Part of a small language model's weights: 12 layers.
MLP neurons of a small language model. Each row is named by its layer, matrix (up: input weights; down: output weights) and neuron, and shows model dimensions 240-367. Each number is 128 + 32 x the weight over its row's rms, rounded and kept within 0 to 255. Numbers have three digits each.
Before each neuron's rows, "fires on" lists the tokens most often at its 100 highest values on Wikipedia text that the model never trained on. A number after a token or word is its count.

fires on: "ry" 24, "á" 12, "r" 7, "ational" 4, "'s" 4
L5.up877:069181117098120129162169145143146126078117124105122145118127137169154105129069141136172097093114092111125141096074153127137118140099136152133127099156121141087158046090088148154140143147185110128126145114149094142115159112097192177103159111104146155157102067095147158172104167141130094116129128128060149177089118136194093166113077141120178104206142111115121124133128121144128121138121
L5.down877:117091130085139132144116129091132109079109060101158131086082153132173106148190081083108151136141110117128103132090165110166143147114111114162137118093147167113109085123166125168149205121179096102213108109079209111131125162151128109172137125105183189108135091094151096085152129133145098176115093133124153057147107146122142151175042106147131109122122104100137121115098164130122112110173

fires on: " that" 29, " to" 12, " who" 8, "ly" 6
L4.up1389:140165149165107157147142114199116116148050158142124174141131224139159129176103069094160103074084141096177110101163176095130094134180094127151141136069163109104132194152174122090105160105135141133143124127142121041154179117148154156132076146116125128131102176096141113136087096121183132082063088127130126126108090139139071051124110176196136139153131134125133097091137115112106110174147
L4.down1389:117102123168099092115157100060114162133113168076127148131155092164095103138103111116157151067124109121103072065168129120138106080136078113139106139153089107157113135119093111160126136082133139084140094101164126153120178159137119073095108140114108161146098120156104096127143133195152140154161140150031124172155150165108098208191176103137099149106091153119137112148127159120132175134135

fires on: " |" 27, "ar" 19, " in" 8, "ul" 6, "os" 5, " S" 5
L5.up51:195138115138149098152145111113129123116072118207134072155144057057130112166127123145121103141110127170147127143123117094101122159140134076132154100100069114147122104149076109128157148151104129186121153085150111170189137112144115089162116159123106151145136145097108072156139147159165153155110192147082162105126093136154128120136130127055167122131118102189137058163139162145128089124080
L5.down51:185095083182134133163109119121129152107130154118118072117139118128143109121147101185135094169144126122162135095082145146132130110054082146116147052093106086107153105096120145208119137094150117112126116182051163173141149175174188124147164090176132161154142155099133136158188112150129117122151125085108162139117126159185148108098153138140116159108117107085170101168125199146136156170103

fires on: " in" 20, " (" 13, "ul" 7, " co" 6, "and" 5, "ros" 4
L7.up214:159136100149141132167144100187147122098090108186106141109150185161157120138088118151152105160119135100087059195139102085163099067134117066119132143152112097142139166154147132135159115088125125174125135143170146185130102123179105130138112075154095098118125164127131100150098136122131141083131163131141124169183058102168152107098126126130150185102078131157100107149151180114120103152126
L7.down214:140110126144150125132164140134175119107161143144114145132119132127107122126143091140102138138155203108149152120144040132169114124143134124120130120155132090163113088138141115117126178159170124107108109118119109137154126104168091122194123165135153156105124066118076087107099138100149108181157158148140220115164171121161142087157162051106151132124169142124104182082153150123115170117120

fires on: " of" 16, " in" 14, " the" 11, " H" 8, " named" 6, " P" 6
L9.up199:135118172130124058144148091121140149164085122146144156133155094144166143125117095177153143125124147152155111150093162116053192151145123094114146151100108187104120178095091149129075098118120127079164100115092130112083133079166168115148145099149070113157133105143062060187142119087180084147071107154192172145104121129126058090093133109163106124115094121104130157108113128115183114062136
L9.down199:129133127112097144140146162141156115163081101144111120131082115118144161122133154094112089132127126160079124158150137126148146181151105111104129115130103075134165125104088092111100116098142143110164094133104167123085059087172111169133081156109149154161113158164106145123159099121074126057138157159121150151059098092114090099108144121128111145105148120242137076125139135096089129136163

fires on: " that" 25, " what" 14, " which" 13, " of" 9, " it" 5, "-" 4
L5.up1272:155093112131110115113133105136140055134162173140168145119163111138120149131126138140092157135081131070144165175137119139114162099156135088113124098090116123132148112148125137173111159085168127161085165165096122134057179102085182132149066113109111164106108144167125144114109116141230059147129110053108077135148155087176077121134111140137157116144110087094102191125122188090106150147094
L5.down1272:117114133115051083150083116147150137143144141098175135154108131139090123158150112106118132102135124107172097103166161082120168168114148134140176150110154096112157170168161171174130104144139167144152109088125085152189091146115135125166216206102105086091167153134134133144138178139090097076173130141139080055115125148113208140077108112110142108114089085149134103149165063098116106148137

fires on: " O" 29, " D" 11, " p" 8, " out" 6
L7.up196:137151153145112125169145126173096100059132080129123119116177160110101141117083158094133119124147087097095099130128114097096169131097097193122115084078037106100177124067130107135120128136131162176158164126134106146190099133140102165174183197161143098131106136167099137106111127106157093086137105178160084147140116046118109057165137074095182153149098115130131095142127158118099141093099
L7.down196:146162115167145143176062149143140124072114120089089119127104140087127154154135122145129094158161132139141127130181135159164047156180106119135141175112134110091118180122124149155087242149118061100126123129174143135132102118086122117139121124068058157120143136139147040130112135139160138153053127186101169141158127096123142149195166115121149133158123090131153100171168181117139091201128

fires on: "/" 13, " on" 12, " and" 9, " or" 9, "ag" 7, "." 5
L7.up587:114134126124059101135105141127130128122151102143106145055160112172095140130148141134096183152124101119084161139135100157160107104155129139120118098129159168122111092157138154172233114117187161133146070173093101138150144114121210130099182104035152082156163121099116170119127108090124106100154095143119118074100132133146145156123090169138126113134097140139118075058138154143188137164120
L7.down587:175095084106126173124110118123139095161138074119089122109135117140124083096174106085164131199157163106096116103087088175141094124066106132123114122195133110095134145179161163133158102144130138143129099124118093140129087145152136121091196177209142106086138106137153126081161135163126162187112182183072119168089133192125080110118138173149124134100214184147100114122124098156108130118125

fires on: " which" 35, "g" 6, "ag" 4, " ===" 4, "l" 4
L5.up912:163169145080127159100131109106066097116127142110124115097120129197160163147102175151101098132171156157113165135090086125075134117167113209118180154057104201141085122171091107146116117098199119111164128112084118151105160122159130141106107059140128104116147142157092107143128138099132082099126097167096129069148138071128154089098072134142127133114076090229162126123123104084091063104168
L5.down912:104141036143099120106143092118205108135184133174153200140188173090129131143147128117087092090087117141099124134123171075172135147154123076101150118112123097092178078165078137150124101085151180077139181175187179159117159115096098136093146100100176122064092105148122154079078125150179119115129089093177129104149106141142132135109087115098133106116156196055126088088075165085095117101146

fires on: " " 37, " of" 9, "s:" 6, " T" 5
L7.up1242:070147156146157113111136106135194106205118189134132129121128127129120171147094130164119145140109188096079117071130130137087086110146122150105134097098124154142118163145108115085085086179159100145072056093153130075112113098078127158077105114132116066104125156146137136174103131167123140160150064178193059137110108133109188096184157082172149157109135085148118116104158236138150140142123
L7.down1242:115076086150065119108093134125112105096140145127099143131121110122153153114118169151137186178126082159163134125172075118120052118084119134144179082187131092107175113124127126160114092132139156164178130140142127162175123122098174123170137159089152136151091134141148124110152110177163092120114184107151126112106080190147093123100087047104110109142129151097170137124088138117139113128139

fires on: "as" 18, "ad" 8, "ar" 8, "at" 8, "al" 7, "a" 7
L5.up851:166076167195155130156089128156124131123142113148155112160124148144086026115145161117111119129052182193119122117125120200201143110091162143119106128176132083070091139075115129131125172206142112084115170107081111162136097138156099101147097203146130102120064162125137127124127137121158138123135103104129086147116119146146108154146021138177153174133149151124120146128218079064138122132070
L5.down851:164114144093110139158107024098142130147075112110113121105141118112164127161213096084135167133132164119095111113148131107148150109109134162177078137146110110123138098089174128098119136096096053099080135113102121139128135106115182079136189167060156168156199101111086168131105155078145146115134118091125045162137151177139150138058168140144169171104143107153120109181130117125074158103127

fires on: "at" 34, "ip" 15, "iv" 13, "ul" 6
L4.up1272:187202099104134103094105125132079142070185125121170124083148144120150189156112143121103102094135109141103133138170087142098135053218141105161098133076070194099084174189135176173123090085164120138150146106160140106105110128121122092119114150184116128147152121083084090097147202145108142123077157140109171145143106150071144104157099151102180122141121204167155085080171137134145106168102
L4.down1272:161174129092179173110157102141197170158098158153166152115180167099121087155132144168152150111150126053165177142079122185127145073135158119160094136113090098120132138133164125067081094155113144079090088163094137135133140135157111144169139117153146106134135149120156071139088137162117165081109093174120077102057125160173116127128139086094080137142133136133150140091178150173009133154158

fires on: "t" 14, "s" 12, "th" 7, "st" 6, "ing" 6, "/" 5
L5.up832:102135098152146092133075113176102147168163102171135135104093148110096148162116216131126186139046121118100096131123191108129096168104069171101147110103090149114171130103147200144154111099122128182191091125117052132142125135162170083060131122130140089124144175171137140176148123128103090128119150137114132140160144183137129119156026131117148136069143131108190151116133148157131075182139
L5.down832:101206168102155178125158088130151139146120108142096152121147117119142077104109207143152162174139144107176164114105116140186139115116137131111148122119132129107162111174105114081151107171079127093110159137145137123146111087084118113080128089129130119115151170177122106105066117089154163082121116132082105107126157147130143089145215175132093181152139126072125079121095207142090154084116

fires on: "-" 40, "ind" 10, "y" 5
L4.up652:142055113106142064166170121115167099198133095143118133040213096133142152108137114121162122135157140189171184116173170104188138130099104100082132132174109114124141149064127112136146113144107139163116167152117123098111101121144083078126164122078052152101170124130136130075138128154123105189114072121133092117124099135075165132153138167148119081144089162105168122086149096082155113166102
L4.down652:078162135145174115138125172159147116140186139137127140095105133071079090143123095171135088096084150176179105120143143093102164125115195165162172143131095090114061098144169107157132157135128115095172102139185137194094089142129104144128222157136146102127136113120200167090079145099054129178088148167073177195122134181089152140144157114114129050098135133134150048135213107132103104093094

fires on: " and" 25, "ing" 12, " of" 8, " in" 7, " million" 6, " rather" 5
L4.up99:113119154111106078190191134135192120156199130151153114111115065136160128133123125152132112111092154155069119074164109127204092102148154174142116113130128128088178138161116142167141116123079185147138096114159134153067126108070150076133213121159139116165100124109176114130133139116140085159097107135145138188159078170165102039110108161137106156138121100154165137095153058134173125062120
L4.down99:140103162147104156073118095148130180105082112129132160100102096118132129146179129122110099088137108105149127144111134167121117131134104159128129193171149130085072135077212102120157138084091133128155024152119159162160083133129136190155166124087117148134091131112140094117099136132104116097162125130123107156148145110154120117144135166136142183143135169128095130126073097140100136130137

fires on: "n" 11, "'s" 11, " is" 11, "r" 6, "the" 6, "k" 5
L5.up650:118107160118085183126095107150127100178124157127104151133143077205102080141158086141104136164211109095102090149111066161192118131180143149132149114151094035101127089123086096102144104092114113145157118100156156167098132127165131127198153170118158075148104138136147072183168129117069135093159118132160094124150103142152146106082121165129145119134086133101121135113100085097107159205089
L5.down650:113145113165089090133155173136102173106142147148133162077160166132127158115124178141214167135159073103152159147127082098086122157123144118134141147160149157120135129085090135155111124133070131128077114075064114120135109149082169095125141108105090126136083108088061145166139183160121088146144115143154124090073104113152121058154114109168065115109146145082143133123133168133189111131095

fires on: "\n" 25, ":" 10, " is" 8, " World" 6, " Civil" 5
L5.up734:071130157109130170144189128158208097173154115145123148119162106168190146140162186149185112199103156096118157128115092076167115114101114159076095146118131150126092063133059104129141165104054167065151105118155125126103206090103127143065114127161105088120129148090153127106147154141102155176106105179086163062103082134072144150151111200140111129170098151134144219123174150151075096135080
L5.down734:179107142124133139062160159089104070125152094090130124143171113184174081134111121154148141164085113096162127108153152109136151149146126122112101120151106148145170091107119140137152156150101160139118147160173097145148166196120160113138177139083098129128173110130138131112107092106169111074131104115087095125110114121133152119113157107177143105148104128133142137079049137122179162091112

fires on: " of" 21, "p" 19, " to" 7, "il" 5, "c" 4
L4.up955:126134167178134117162156139135134074195074147123132128057080104099163121098104124161134146133106111062102143107165124110158120151139151127098119135127162098149089141108134121107084105139079107123139116135090132144127125172157144157145091110138106144191087150173088104164144136131179108127130119107187159090117131073126154122128100118159117077123123144098126175111125107157092160107093
L4.down955:162133115095161130122098083096187135109155122081169137057109105141146126121106173168143169095203206106136146152117108097049157065094137191144126163149143070070089122177163123098169111075130109119065103116105134189107149132110140102140146118103133120136120121153134189175140120124130137174097169138139080128145198161147078112160120111127161111042079098090100063129159141117139160137105

fires on: " M" 39, " m" 10, "G" 7, "K" 5, " G" 5
L9.up1178:121075210124113160100135154144190069188184119115149127198147147078103154152158131154164094100132081094154110146146132124115106138131104138144139168191104136178128147200122102078170125082076140141136108101151088116149176141098139074146068114130140149140152099151052119165079145120134103080128098130115169083149155103148107129148186151130136133144118126132100133115133130124079131068099
L9.down1178:011089077145183144144155053133141140142139113104202135161112074159112133093099125085151136161114120124161116158124185108151127223082131144091137110162090116129031132047180126053166112109155168070149130071084111160129140118127125145092131100128128094142101093106179144110170118135118180149133168137154117118141102134173118094141126130057140119128127084077124124064160091123092100153135

fires on: "ing" 17, "ch" 10, "7" 9, "es" 7, "ce" 6, "le" 5
L4.up753:169108096171212105051173154120107171153149077112171169187137115143121114140122169108169129144164118081122158160127140146134077160189101107132116120114199135109178115105117125208084135112070140132115117085119120174111154116097154131115086104085141147132109173131179148142103087107098161137143139120163217130128173128082191120127103161147062094072151140153116088180145186131078164172076
L4.down753:142157164147122132151102122166148067165113120096130135141142120088088118175132105100125174088119082150069138130155121148119143118157151168165108113133119104079077117161129163120161148124172152171107132152205081101121107132150103119135143134169155117155066118154129102119130124119076159154143116101114114069125088129083163156117102174159151151113105068086146121086145099110101081068244

fires on: " in" 25, " a" 9, "-" 8, " very" 6, "ae" 5
L7.up502:154137124111119139168056098120111160078121059183162145201132132089129115175098109148151125113159134111104152132166127072113139144111161127085152156101122103070089149138075140104106128106134119177139057045132134138152146168127061180151109128129136101158099135131119058160128138118130122098124169128080117109158110127131202125142108168126126094158126139228146137156117120124078088130157
L7.down502:145122134105176138189131158147084133160193110138101130148186165145152132080109155141146110153113142184127170044118164166134148114113074125143232174159075057093118141142187137130116156139188167152118131104122109141123143134114110243144092106073130153125135098106113124082141133126123093092119182125179147146136125143072169125049100130107080134113144055154108120142135172139092131194108

fires on: " of" 41, "\n" 12, " The" 7, " Profess" 4
L4.up1044:099072092130154130137112074150110131131048150109174115165097184164085182146155154139090145125112101087140122134090170084090133103114137127121108121101122155075122106158121097132115151148151142145056140129162141124164157049159129142089121162178121137131118128118103130175137169160161148150069071160158117138128073090137104113147143111158154132084167094149091097053111103148173143086115
L4.down1044:088180122105074069115121170101213127120088088078155161126114125152140129145139147098119100169142096074149196113168117207062140103164119083067145164109131118142093153113136154128141133104125090136120098066144104104129112189154131163121177123132204147155102176103113106145093130138131110074129094077145125122162192140113109115114155105148119142154152145105163138129143091115209128136147

fires on: " while" 13, " m" 13, "ar" 9, "am" 8, "of" 7, " Max" 5
L5.up1406:127171113151136072180071128126108113138088093147080074149121208191090121088134191094112199146157100135162072161151134078119099095105121123077165106155131138147118119164124172148128153091124130102158121147081113128156107143114126068129130114142075148155070110083122130100104174163091071150156113113136104134119160173131128074167103100188142117101137151136124118088166197136108047179126
L5.down1406:121089142150107086120120114128113106122095142118139111135129110120091130106197105087171163147135142090122132139109135106153095184190152157111175154138147148078100137126187172151172156091098140169151100098115156099072153108061142115090178175125127102114142154077177079116202155135120149139129110109161171067144100105063100170131133059079109153113095174108100174114133121068101160125119

fires on: "u" 49, "ic" 7, "ar" 7, "a" 6, "h" 4
L7.up950:105139130103084152141103131150178169149134082163125090089151143159116127145122069152140138132118131174097116189168144149165139188069104135124143127151108145127046194068049123113155175120149125105101104108149205151124154170164081155126158118156148145119074136152116098132136145087137181080103094106080067090144122158116121141136140187171156090144123129185123120183149091021133201218126
L7.down950:170185103137140087067120124110181137150149111100117120130137100139122113155126113154119145105144138148134159082119106106162148096100156104171100115148130091083163069159110154115104119068127103124075126135122141134115078128120111097131107137128121118133170062064165156126117134111066114113148132122131091143072125154120115135092145161143118181110065106140144073071142139151082108021116

fires on: " |" 29, " m" 11, " L" 8, "ar" 4, "m" 4
L7.up430:072146152102110170167080085119111129140149171148129055181076103156063104109131164164150115170107103061143176171147143132136095120112105149069144120097127187177183135120125147129174145122099081137093122141155128145142219100110128129145168118186121143103098099110087165105130136159089144163146167120104142159117089083158139118159149116157179108086121149077126139104127154079123095135094
L7.down430:141120158116112142109160111144117072109125148138111140093123093154123138151116156084129097099084105150159134087101094107145137126170121154124129078187152073145104136132086150113077191140100184137177142158116164089168169099079193081156124172177154112118186154145149149122092120175171122085113140111114133183132135201151116028103094124130113180119098102173148120064101186131105103077116

fires on: "ou" 15, " of" 11, " on" 8, " in" 7, "p" 5, " one" 5
L5.up172:150113153148137096148177129078156154140177136160184169153064137094122128187151180141150146115109143058100100130077096129114147131130090145135089115118161145203162135152141122131183130151159125088113108196133094101097164128093134149186056126130113099135158207117106131127134165132132134115144151085117102130139083130109142078135094067178145110092126138145159132140142131153157078161108
L5.down172:141153112136123156117094161077159143140155070158105152155140081158135116095146105127108127162102158146128110100173105181106150182117124135090168152152072114112118116130088146133126080140145152175117062120166128083123134097107151093131117145088112211090144129117121134121107107103128158133135167099055075143152175133125130151153152119144129089140097084197125101116156147108153127139111

fires on: "ar" 18, " and" 12, "at" 11, "us" 5, "m" 4, "rem" 4
L4.up808:112101147140170095132122116134128136116192131173144132124174105110131108144168164149103127148062130155162179136133092091119151076138160118096115136182134169141108078139101138151160076140109108097125099156109120193156091172111105116107155148116117118119133134146093120089100132111074089148179111152102128121104087174126084156155089181166125107091122180151148121159181143085110153158160
L4.down808:081170111133184145145157118147120104133152117109120129064136102170068087146127149135096166081151113120118107172096157073148183081130093076187139135129087093137083137172167107166208146107148153148122138133101086180126106072104099161135108143142138080149107123154125162202149143148079114102133107175141116131172156062101128082141156070116177123114089102140112124163105114128104155093119

fires on: " p" 40, " per" 8, "p" 4, "im" 4
L7.up900:114107144102121126095129168084121157152152133115132129147123169094105165068104147092109115121217145126141085116104143096150099095126168131053116120152049101162103137118130122134143150116074087140132096146104074188056123144167099101140104121121124106149146132181165119161112102115134175099116167063071166130167149165087121127119145170084102129121146136134180154163084160165097183152024
L7.down900:127137126172116105243116111150121143070188146150094113180151066159082193184083149131132163144137124126079105123132166150141199101140152174138207138133170145159124088121131198146114191111174198134100175126111147133209135117147166157103152086083134082081101109174108136072119175145097127147080074144101111142119109161145099176170189073112120144160137148096150159169114157135174124144119

fires on: "ed" 14, "s" 10, "es" 9, "ing" 9, "m" 8, " or" 4
L4.up1094:100089124114100093128098075139130100162110136077097181099101087168179115141199102117128111162114138086076186119065126136133115168128164155148186136101156100083172135099172105140080078111119114103151190118118171183152116112125112139111129091127087158181102171134139111089120165156125200175173135176147156162086134110084129132126095119147147090103148159192163169130112189153150106129097
L4.down1094:119147158104153184161119110127110132183129106145036101163169060081150122130162176154134107141124124066072159090129114122187101108165114185132128156128154131144187122052128128143128124147141115077155118188088139182144121173088184163128112189103121091099166207133120157128115126083116096089118144078131116071136162154179106134129126124137103117135146101111142134116120128157122121120133

fires on: "ri" 42, " is" 10, "e" 7, " and" 5, " do" 5, " for" 4
L4.up1477:180107154136046143057133106163054130109161108093122174113099093133207087112113181100113164180098087152149061136210123132150134138124136109138153155134091099118120154084095140107090122083144104112113150098131164110174142092112127096150169135144105135125143158134142135119123090162129126130121139121102142052092116094139196129157147118170114121100140097121117184156077129070194095144080
L4.down1477:087093140169148151205153172164116135142135169129090083163095148108099147117152134124162077062200101059082144124134121177118105145120120089168108082092121149094149095171107143147141153022128102112082128115094155132090094132077160172104090149151080154093142163139135132150125118106111160175190122166152209098105146139073143151160137120154116108176112147129095147114170143061121075224134

fires on: " which" 17, " of" 10, "e" 9, "ook" 8, " back" 6, "le" 5
L4.up104:117066109156119151095162067072134173157174163129145147119179140147157111064128140103142123113157123088141137169171133119086117143110085160176139061116095156117227142079132131169142106115162102114146157094074139140104135109180173140138113138170085123168120184168146157161110105137173088109112083143180093098105153109128169062082157148115149149072097096184101178138111178136077132115118
L4.down104:183157178094143081101183209152106112087097211089150102168115151157108149136116158130080118050092093176140113127148132126123147103128080158196072129147155149136131082209144164160164117119165125144156078118159148098118161105148133148155078114138181180130081171117118136073129088162143091118095173182110107205124081149220099119145126138123081156177099155136121154109183151083084123096057

fires on: " to" 22, " for" 12, " &" 8, " in" 8, " within" 7, " on" 5
L4.up253:079171177140132114092129171108137134133156122117166164142111156155168105129097125113111154156163119137114134106118076168106112124094111168127113079121092175105164140183117132146142106133152120098138142110142137138078112126118111170147086087121203089120062123124158108087121121161140177150108139118069139149132143114114079116094153075162193136132096112147129145091154135136152101096157
L4.down253:153061090106104101177172136133106133174128098079137129110136170161110149180159156142136180096123128153109163105179134078111190137162136170120090127116147166153104146154179062105108121154081114108102113160107152145126107151170145083126111076092143195136109129171157154154132150109077138140129154059098122098134127165116123153107114158093126134111134163126163101171135117151120108133124

fires on: " States" 35, "t" 8, "ing" 8, "ot" 5, "m" 5, " U.S." 4
L5.up1080:123117148180127097143169144123114175138183121152146182138092161155090131136112108094143125105151137149088127160117181063092084161069145074115098124111114121170201085170160127170176086139180119141152098101162071145132147088124146151059117121145106093105112103057087155147168135144088135126145090129133126128115200124095124112154135090144122132159118146149138111110155137133091078093136
L5.down1080:158139115147162156177064145145116103062093162124162123159106140132067124114172134131198169149157119148161158067156128161125159174097140120090163085100088109107107112120105101060113147133119160162159100139167147155103094106129103122213130118138099137166090161128096147094146142152109148093143135127109124124140137137194128145093065102153170170160109120154157169115151106148114170123136

fires on: "at" 17, " St" 12, "==" 9, " ch" 6, "et" 6, "===" 5
L7.up1119:167124165100052143113121167139118232135171112092174127131139129136134118095116149157104149195188115046120119110113148135134192141135144084154104122178059126158154122128136151112108124167101135146109124042116148108137176114135108139096167089161115064127068104054139111150127124154172135110155117070126166138159123152146177155137190142138132119117145124100100109123148142116081114098168
L7.down1119:089127130067059120085106173130142184129118131085092099106156097176122119129094071163107107138153142130075104126129186132163068114138116077128106061146120098155173172076139021127166125133117091134124171089097131088109176129125156172085089135110099119124126111160134184131104121123100109115097168137199098105145168166128129188192131141088102125130132158167114092163091147146129122191185

fires on: "y" 14, ";" 13, "and" 12, " (" 7, " se" 7, "at" 5
L4.up980:154137114096097107138146099102131175169125117142118115093184091172164119109184118209136078123191157113174104100178135112180121108144094125110147094130167132173139139069120104182150131113103071110105111142147179151154141162081133116138124157125113134106128084100110089121141101129114115161159090164115134106113037143109108074140114135142156186064067098127102123138175126099170107124123
L4.down980:107147127177147111092198132151170061101110118180158037150121150107183126164143093099165071139111117141170069132094174105156125077134100148161114127124156137125130091080113169124113069135111113163125105064135107068130117088181086127121062180110125130121148154126140106078086117121133127142147099142174203067101168121203167068124150195163139136127177069134150145153110155095153092110146

fires on: " 1" 16, "ie" 14, "ae" 11, "ue" 8, " place" 5, "ee" 4
L4.up1433:164072120145170146173076124174136093146139120135175127148146117104145166107185158120138112155143121138113111145113124086118128154095034141165130168127118111106078093114084129144137116129166163138056133141153087129076138127111130060138112159227103104151134152128131111146113122169148131161147099114136131089119055090099128119107136185155117174121171204170184149131075138129115107176083
L4.down1433:118104078165088190158120143166114137080137088132114142064154100198147105092102131136060165078102116086069157131169085144116118155116162113122132182145168155121136177112116105134117100171104138147130078101134130149128137095135200154096088099082124177159107150155123125147149143170073176143090135113131067134108171125103120132087160128165088147134088123147123143115109093129152095182122

fires on: "at" 13, " Mad" 10, "rat" 8, " Mat" 7, "id" 7, "et" 7
L5.up320:139152127186049181176151116151107109112167144131138093157112144095102123109110139146157085170117127077122093153139072097119130101059122093120075148159150051161117156204088142146094142128163094161109154096160063084141132114155124135117116152112076142170096078072092111155095139162136159123068112135085108133132047149135098129214151060148114187107122124135140083151112098169092089126118
L5.down320:114128139120107197132119115070209114130164180146067064140111109122089117156123079151128126190118156118070105167167138167152140155067154116120122157157140105133149122159124145178159119163171151131091130124088123067131188158152189106090138119122128131143127146081061143131190143109101148126096091145133122137135184172153172165124164113163093195163164160063194142123145135152112128138136

fires on: "\n" 26, " 202" 9, " 199" 8, "ol" 5, "ul" 4, "er" 4
L7.up249:119148123149064111089126169105111167140118081076101111137172108153134114124147076095148124205169100084159114098104115157148112141126147093151144091129135086145157084111107091092131125201135130118132147070097123078082099139133084198122175089120127151183073153155147166104105121145149120125137087138095037181145127149170211140107137080191133156161190095144124129148091052101099168098155
L7.down249:114121126137082140153113137118170136145143220098104152139095123155103158131107120206156146203089104151144155148151172160096128194096129135086140084144064156155104107123126106116085147114156123154106086134103091164138128136115101138163079151106131114095079114110112177093094106113106140065147133138157078134158139194061157158028147132096177146124186136117160092134091183084181146130130

fires on: " to" 40, " dis" 6, "is" 5, " ab" 4, " in" 4, "ic" 4
L4.up445:116144180124118114156187091135126142143147154117159064159107103124133078145171128105094139133066120139104139148095070173095120105138126117093125092155123168144150157080153081190183147101115161142132166150159175121155096168125115118150161120102129136156118103142078116138126111170077192107073102098122152090162134141149116091195093125147114180141100059119135153067105152123109084109094
L4.down445:153084151075126062112145080104143134169110140092124174135122136132117058172112047140112131119162095135140131118188118160095159097200126121102115122138148116096134099117139120102095142102152136084136173128158076121166146153088150106170159081133058197097164103146065172053059150101151147134076157181162122169102168169122134125112136128156144157110126137150099164119148136134131068147084

fires on: "end" 19, "ok" 12, "and" 11, "z" 8, "ack" 7
L4.up689:126122137191142140121080126153111160138130121205091116102235109101069180133101094079111115175145140174175110123116174162117140101136109102162151123097170161172104158157152156153127137158135105085162149101087052090121172143136137096147114166171129110115082138111134130143092127180086091094086145156124120203148105118087028098158109139131130125148125139181124097124106099087165082175130
L4.down689:144107126180122132128140187071126069084118235135119109169133071126131121094128106105059131137145125103088073118134123134146128153203145131145154152131118092141101111178123118112070120097120138122117191056127171046116146143146175146112130144130141150111150148100060134126161122132123190125123167125159105194133073147203154194081149158151065196085140134136117113145114078178104169107117

fires on: "enc" 13, " general" 12, " under" 7, "il" 6, "ent" 6, "ri" 6
L5.up545:162152126091086160170138158149122127144112169130080157139091117142126102131109163139150108129185059139083179121110120173174148118106160143092135082114153144140104096086131094114115125113129098108127133177161123170151142128116184124205118096103102133138155147181124056136132141157141140093184149121189163149165144116115091183090164139130155119168187091182101147098083124127113106193097
L5.down545:130188099146091142092089185106113076180120118150082106089079085131141138115102101136144164119159114162181191157106136102089135154138107194079112142111106119128132094112066139070172181143082121135129065136133183146116099148181135087100160177120047135141163196086086161139147086126144162079112094163155148150068090177109154154155199085124115169128083126134152103091090139107147050088161

fires on: "al" 37, "ot" 14, "ar" 10, "ur" 8
L4.up1220:121119078232125136133104141114097137127126172145151098147133139211077109097130093113103090109117099089143176105144076148115056124135117097154103147155160061157102148102144093161146119124142090131114165101071118073147160091182128087133137170124073155141098205092149057146051149130129120180126177125149133114103139140136041085166113158075152085196128107150131121161155126138122118135092
L4.down1220:084128088174126110086069120128108101119173173125117088079122171138121115068107079098106119150182132063126149150143119129092088122146079203160094124117143038154185130241130094163125094115088137142125122056110103066151118153124129102083068104147126132151122191083114082119104154107108114118117114144106124087081109132214103153098055084158135095106110084120109052152134142109129150120115

fires on: "end" 18, " V" 11, "idd" 8, "and" 8, "ating" 4, "al" 4
L4.up996:164134169154104135149071060124121157203095126129089137123083067106128154157169096064163075157160080202095131136145098103031071079172185085079145091165131120152076163162116159165115108185160147079129121124109089102091062111147112148107147115155113138135129155150146122137123103133076130094144140153110111149116137136077126098070120108151149140149130126112106083100188117115141138084104
L4.down996:133173103147179061171127140098081103092145128108114127069132060139150157165130158129137165164116143149101123158115153109090146176171174125078158102042176127035105132123112176087127177195120127136125158101164078115118122165138150099139139155168091196160090082149180110112112061145106152099115173118148106137131148111080134162128184105155066151143164148073142118140125057136131139145150

fires on: " that" 43, " which" 9, "==" 4
L5.up1335:158147137086122184104094102134105160134080134161104115162113143108106157163114104156120119103061115169083152105117151107042106136130091115150136118105149140096105128131162112130118154134150131125135101106162125094115098089071090148115151074143129106189114165115121099115129127177121133104111147091118082169143116092142166130150150123144198116148070095151120158111138142135120076120130
L5.down1335:134189138119120101095171109113149132128125116102139162114172118135123119149065136124120113147102158153099099111142127116134131155087099133126143115164156169106128104149090118137122122134211121105113094127126060077073099112113119098154100095106112131096121092167167094104071136137194195085199071112138125161101150139173127039120103153100062117117092093171140092112130202125143160106169

fires on: " of" 32, "an" 6, "ual" 5, "p" 4, "sh" 4
L4.up542:113169145064103113131162093184161142117124195123172130091152163134106131132160137068207143163090173112109116132152126061182108151100131140137116110110103109120152177068122114155068115109082098102092140122108159168123109146169100111156154094110147137126103152183115083116126119123131133123163215094108180149139178041146140093114075066089132112157152114157148150187142137121079170133161
L4.down542:137149154118155121125130084161167143110142148170127110118154200106172083092122067160096070180138133112085081098108112098115104097114122197086124154104126171138162169087132093084127138156028059152123102148177117112133126086141099205060131117143080078079133104109115155169119169111104127198133109122110120156143156132078092116134149103142144176116122170166102145064058160129129144114082